config = dict(
    num_hidden_layers=19,
    hidden_size=256,
    num_attention_heads=2,
    num_key_value_heads=1,
    head_dim=128,
    intermediate_size=1536,
    vocab_size=2048,
    hidden_act='gelu',
    norm='layernorm',
    norm_place='post',
    norm_eps=1e-05,
    positions='learned',
    qk_norm=False,
    attn_scale=0.0884,
    bias='all',
    tie_word_embeddings=True,
    parallel_block=False,
    init='uniform',
    init_std_qkv=0.0407,
    init_std_o=0.0,
    init_std_up=0.0407,
    init_std_down=0.0,
    optimizer='muon',
    learning_rate=0.00508,
    lr_mult_o=3.0,
    lr_mult_down=2.0,
    beta1=0.95,
    lr_head=0.0102,
    max_grad_norm=1.0,
    warmup_steps=200,
    schedule='wsd',
    decay_fraction=0.295,
    decay_shape='linear',
    final_lr_fraction=0.0,
    batch_tokens=262144,
    max_seq_len=256,
    doc_mask=True,
    train_tokens=899800000,
    max_steps=3433,
    dataset='wikipedia_en',
)
MLP neurons of a small language model. Each row is named by its layer, matrix (down: output weights) and neuron, and shows model dimensions 128-255. Each number is 500 + 40 x the weight over its row's rms, rounded and kept within 0 to 999. Numbers have three digits each.
A block is one neuron, or neurons of one layer that tend to fire together. After each block is what it responds to, as a language model described it from the Wikipedia text at the highest values.

L5.down1278:518525489494439477524438541466460499489424447450444502528560492499446498499608494498528523509532518468489491501502461460432514515464443556497481490509574522598458558478473551542509463463517479448514468495507561477483551523474551428509467488488559472506546597549523522502514509456523485479537533478486543493477492505537452524481497554447465481461513486503477494570546466522516533481571
Responds to: The token a or A, mostly the article after commas or prepositions (a writer, a German), also word-initial pieces like a|ctor, a|way, A|.M.

L15.down96:517522537433546453483531579498543519568507495414520574536496531492502502458501511503449480515483488548460454467514408514468479539506516503527458521491429480585521456504447490532522485513500509405485521472464579486469472471479479530501561536399518444506562536455489431537467469459535514522549525463537458553492462501554532461483472455436488521534507474514556428473543455446508472469458
L15.down258:501446455466490481536503480527459578467497520486510544451496415510553522493452519432504441524507463576503542583502472619445507484439460502484544427483395473495554467468425514512459503518497446478473489500440550485440546466502462523571479486481502461542519542493491519526510456516557521448493474559468480488516440509519434484542521528507577566491470507504510501538510397491459452493424
L15.down329:487518514490498495521533507561490492489477460487531526507426461535459408478440474468464419535555541497452505480498413506497504484457444520502500526485493559490514468491512504518540414537555565472499523510485490491449484562554509479566463548428480433438464545516464544606436535508483544504459488438585508493471485591496511552543500505499518478478553542526506520506512472518488448532456
L15.down985:548478559500489517524465529501547472480512560519482504431481536595480438428500475518482520533483414484484563500510540481507442438528497574487425536495459448467515419479508547482477451577452433500524414494516501560461409524471499481520522533566525478466494537509461499503448547514499477456455497462558540553537483484540522463480487491439527420542434488538546540501523489487536438486487
Responds to: Full stops closing declarative sentences in Wikipedia prose, typically right after a proper noun or noun phrase, as in Hatcliffe., Highbury., Kapp Records., before a new sentence or section.

L15.down192:530526435409497472486485461429481543462515476516451524471502477532496518489471512555457451498464457516443518496599551524549452462492451494526519498533515476484552489509440525471466510466481499593462466529606479565463523452473501463483517506537532494517552562538502455517538468440465482492527506588472481532528518512481490478466525513483529435465521496557526504530524560463476533506500
L15.down991:476555504520508559525506512508473481461498490551457551438469502511460510384497465477527500449524505467532502514506463558471476460517510427567482560478496478420443490522461438530484513419526459423519476431516490542578461521588490469457551500541485498539472554488456470553492547466534490507449541533426502511443478543556573519486508518485540465433497530506482558448493582480494482506487
L15.down1250:532506420522525520480486477509511507429539460544569524498553527470501500551443471464510399505542502490506529481500501597545469479477542626458442437438457587541546488553512457468524515515538515474529496534610490433499452486476569471459488571464483504486489530523495465515455526426475549491458491534493489472551476484515508495487545481520513464554555524456502511497452502533439434488558
L15.down1505:509538528542511503559463478571503527467496413502511502509478516567452468515465505486535524530506582538465477464500506474493522561476523421456483454444461525515480512529509546525539525447462527507486530429429502533478512559552444464527525398519505543503502501512427536524500529451467534511506478443517508522535534547515511457472466528467514508500527547504508522412465463499441516526456
Responds to: Opening fragments of longer words split into pieces, above all pro (as in promoted, protein, producer), plus sub, con, re, com, de.

L15.down149:450466491504465573500477475515546481552560455536527521483547533465491524479526486484479498559473472556508438563476467513494477529547466473607412506539518514472484418569553447574457574518510494466502451467538437516481512543529502525544560482493468472460485465504495453479498587494556471576495478534472474561536507469567539444459508435518582525494489516514490546511519507501459489440522
L15.down751:413547445588529543464564515524484514473509507614475523544511453469499540532470496506392500538511528453523467484533466530511460494516459482524454544488524491514469504513420481571548505537527573449472491470497509516542461520494499520463519444512475441486535375528403453520512636470554496549494552548584506512483504470466455531496485477508516407485594517547573558464486500444444456477472
L15.down758:514556422427555507470460479530495514486451485504523517547519472489474509532534406454519402516459513491580514456511485520522548493458598485485515473506488522516475481466506434492545389503529538516481503549472548481506466473478548508491562514524481456509486546521497438422551535496569449466534520465533500492514478523492529491522468521543440531493487559562466482474517561555517446491498
L15.down1172:459559507590538514442518475579430427487544491455432438463448593453507466483498525505461451407452491490513523485517543488554578544554478538464512531512525507392524475409528491522526485456487517493421492485480483535492526471506469536512489479576462483481532539554534533428457443486484520501487459466600505560467541509540571528494523513546495535488488443494518469530531514457460600554539
Responds to: Final pieces that complete a word split into several tokens, often in names or rarer words, e.g. Elend-il, Daujota-s, wheelba-se, right-s.

L5.down320:443595535494527476526482544525510585545526462516386552510482578432500494510451482527470461561462448588505542551536534524525521506515542515527491532524555452484512533490519479547479499492433456461446515549463447452480466551527519507441510529448489411516455518523511475582542528546500528475428505446445515518468438523488440548525487471501495504497496461509514467527489510508531454576481
Responds to: Opening capital-letter pieces of split words after hyphens, headings or newlines (Re in Reception, L in League, G in Galatta), decade digits after 19, and sentence-final periods.

L11.down146:472537493506443507465454483432475469515526453525523547527486556477561501392568538434530515515424507505464566448548459464589474459444520502528493601493524451516492495478490534529491570526510516530505511505574521491427495542498562519532514578452535521465461525489509482469530512486531485543501483444488482478544479469524515519518500533495512464498445470540477524550488559541458530469393
L11.down622:460471473459509506528501453517469560489484512470451488496494567436405458423556516504454513506411461455551503481437429401478546544486537447538413498509458594490556501517526466491456509552553459497490483504532528549463563559488523483531491521531520530455574533554492488466520494540554452521537535506571482524447546484515492580462506510544493547456524450491547530447486513497552581453460
L11.down1050:516428525545519448537510542483456452553474444545506565512525517459517530503553513455429481529498470508554476441566535472530517440560515560492454501535549491495503457487547467527414521461459440453547543559481435505464511542456523556493491424536490477525510458459476520505523466507496505518505496469514420536506477499439504536521483463530469452485480403497477514507483443515529495540545
L11.down1396:463480542548559442530482474533491452522628428561466519447477575509527488432522524508512523507441551490574495494508454462500474430475517516543457536442556497499543516472588494493560476547528450568494450441486487557515571523480493533518470572473467501519465489476429511509506481463558474513448528486481471453584503513556555456487501499549430483466549468517546440531450507523501564524488
Responds to: Plural endings split off as a separate token on nouns across all topics, such as -s in tools and contributions, -es in matches, -ers in Characters.

L5.down1390:474536541463505499524501507519457428519469500498445609488485474418505465504473545431526535521487442539528447497505501414513441501482457506524487464471483502528544503426477515439434501585546498490509441501556487543442550515493505481480444504514518499478400512586516523447507470499488522493472498513464489447517466525526494519497504616460540541528534494459483512517527523568522543513467
Responds to: A lone "s" token split off from a word, usually a plural or verb ending (Demographics, looks, singles), sometimes mid-word (Measurement, professor).

L11.down141:481520510484452544477500483498578553422516419538548567502563512522467476452479484498521473467455560502443503475480466473532503503457455482559461510520527514410485562583471526475499488592586472462495554495478525509489462460466461489575542520476431452534470480412533504529438518421494481520466511482548530553483435478468586540492533513523517494515523559532543540434422528491494489550454
L11.down421:439531486541583428526479492511527467488504581531495472499545498517531541551447558538518534563496518464468503537486481479474509515506514494462525480491557482497505499484503459497546519502588479530441529509483518524482504491415516465537489521500435487552485487596527525512442556510526504532502548567456498507437536403508519485520508470478490469490481530438535477477417520480511495531505
L11.down1012:502434440487541460527577495483524475437507438502529495528554503405429499429533473489481507526464481503452475549504490508496460526502516526536525506527481430540530542513504502545553517506465485504503459496515518451466446537545429492469527524458486539504482530459503479462576435485456515520509551478495510459561522433532473496568399518485484491528481491497515535498534529512451547446505
L11.down1024:456532505513513548552444543481494432507465504498471554539455509475520437401491440511562504546513484466438481466540550417487456518519460522430437530507513524601551476458501565539529500557445466573496442526498569442525485590543506504499492483533450495500529481538548479482539472474470481439534542530522493587517492451511490539505493555512526452512482553447538459429474542515419491462532
Responds to: The opening piece of words split into several tokens, mostly "pro" (protect, promote, prohibit), often after "to"; also pieces like p-ri-nce, Ch-ine-se.

L5.down951:554571553543487485456499482533502529464481474516460544537466593469496532461498503573440493517476481464482401524531421489545518424456500499475435522437483544557544534519468490428498512426528384438389435475545485486570547499487550512471481470485476500489539507560540553475521514455517522486467538481546525475425512506541458496490501540443446490547463487460458442458553494535588513501548
Responds to: The first word piece of split words, mostly "pro" (protested, proposal, problems, produced), plus fragments like "op" and "cc", and BOM/degree marks in coordinates.

L11.down117:499478506460524569478531538497435488476517517398422562439471490498438467466513558521467515470457479453511538480478509546501505450489523559475426489560588516498531484496469538540518591487507434545495439468588510505517529478492565500512512479462434492470475575529514459468555540561511523467522496546467491381529476477530534511526541607512422522457462417502456496497457500472507531536477
L11.down481:554371520485534497538489473517566471576439450550447492505513524478473555447461558541519512516520457474465477481560492467480461491485531484506558437520499522530491511507551522577528483505460451534563498507451494464541477418528534468490480456539534461455521509497488543430626528540525477433473512496435454479579586491548330472598553523478466491508465467518455482577516461477483515457564
L11.down678:443469492484482540525462464483505419510433547473448572512586459435461527487410456466503454547483430509514502493444456516458487468539501499513480475558478518567424518446503496500442474535504525448562369519545518530561514509517537422470478490504478469456479521531605473499548529470541523424381531532459486544534550489472493492508498514526471526512475476467563448584550472488495533489477
L11.down1477:514433508505438496516497565477503550477468493466463510541486556512530507491545493550525448509438434543503501460486574470489592454489518456501446515504494525479459562489496480553480456488544482444437499500583449494517476445497491485555553520550508479500477492528500450572409454532543520492598526524479422528514569532543432456552465528495478508516476440525451514562504420486525532528485
Responds to: The letter a or A at the very start of a word, either the article a or the first piece of a split word (axle, Away, AEW).

L11.down243:555443487512472522544528504530481513550470469460443537541498471494438513474463523475578438542571553476502533519485473525471413461546462452461441477522509521482518495506529466497597517520461476460485488486422540432477466574479567455538531561508505530477462486503522602484564498499510510551455494526471479475518456529591496485455465454504522506481517465481588486476432505456443485494493
L11.down615:487407549481428510476487531450602466557442484458467532454550496559507448482504506529554487505462505482415465475531519451525594528467480466537451488372492519553517543516521466563453548550484440482523506536443510570457459594566552531519453520549472431516491509440486456502479466467404554457457508592501524499466507522469514520501462488453540521532549513509497521516486523489531564532581
L11.down1013:547522447498532503521475551543470538499565538498425496502531497503394472501468480464482547573510481516467511525524468517526457483503508498506523532482562477533542558546527483500534467584514559451465478453517498547494559518402488428502483568468544453427556420522579530519468516441582511487463569484448415544540440481522586468524527495464500416475452497507550551478496615452521539469428
L11.down1251:539505490474389489525520506510495528519502548465418543567464571539541497437485536446528506468481551528494530522528483536490477443516561471452570444474539509456525483472443522498586447571445508458510406440483499522520447471548463483543456519465529481515457474403570566476493473519539435465591508513479484496535571512464500463485536521493529470542442552526467550482498478477499509548487
Responds to: Relative pronouns and anaphoric subjects starting a new clause that points back to a prior noun, such as ", which was", "that is", "It was", and "This office", usually right before a verb.

L5.down822:496436499520531484552550419463474501483518508479463391523454499584389574492534545509488508542485498381528548549469527530454484502471471486513516504428518504493445506500472466490515471474503467597522449521500501515474480537479508553460466454549461459450445412535456524473522553533507462446470488449532488481532522506505540463468542468572477601553508525438529513476467562536432516480552
Responds to: Determiners and possessives opening a new sentence, mostly His and The in biographies, plus the/ve/se inside names (Dorotheus, Cleveland, Course).

L15.down266:514534476510477490591596541463457483483528516506467500445463494492495436487535545577495527605458507438494523560454484478477478438466450505522412526500545534554480478405528551506441476518509441514489528425561544578422575498488504457495489526473487513480521549465495483533593517553519527452509498496426570460533451499490533500501509570486509433475499478407502479493543499479436515498496
L15.down840:513478522490541482493527554548506525505471544494509511478511483511492441502499516512551583522537459476486470469484449465519489527527568549512476494546507523451547503455446547539485487594485514508477526541502490511424532553500583480448558547510496494440534523474506515473485525453582473548550479417495466520552509596477503522491495392468458502473485480499516457485489460543469489552526
L15.down901:458476468465582488526466449453504505546505465495459464553468442576512544505459495486536407554410504520517578530527466547479517464532542498476452432507538466547464483426528531475497520430517531517501468517504529544461586469491504500523437498569435459495504497530505435552492477561521489503441511527481545488472525435499488514498541508490546549504576521578483446462489555474583488497509
L15.down1438:525443442496540510446527502472448446507438514504502506538437516519428490491474520514514549512545481540474523471426505507516563470538506465521587550473495514472504450466457486538491469437539510550479427448512517463570554611517500494456477521587493420507551469577532497471518472522581523460572545542557468519421488452470550495534541480481501462526533546535533454487482520489507384440538
Responds to: The word the or The opening a new clause or sentence, usually after a period, comma, or where, e.g. "The next day, the Levant Front".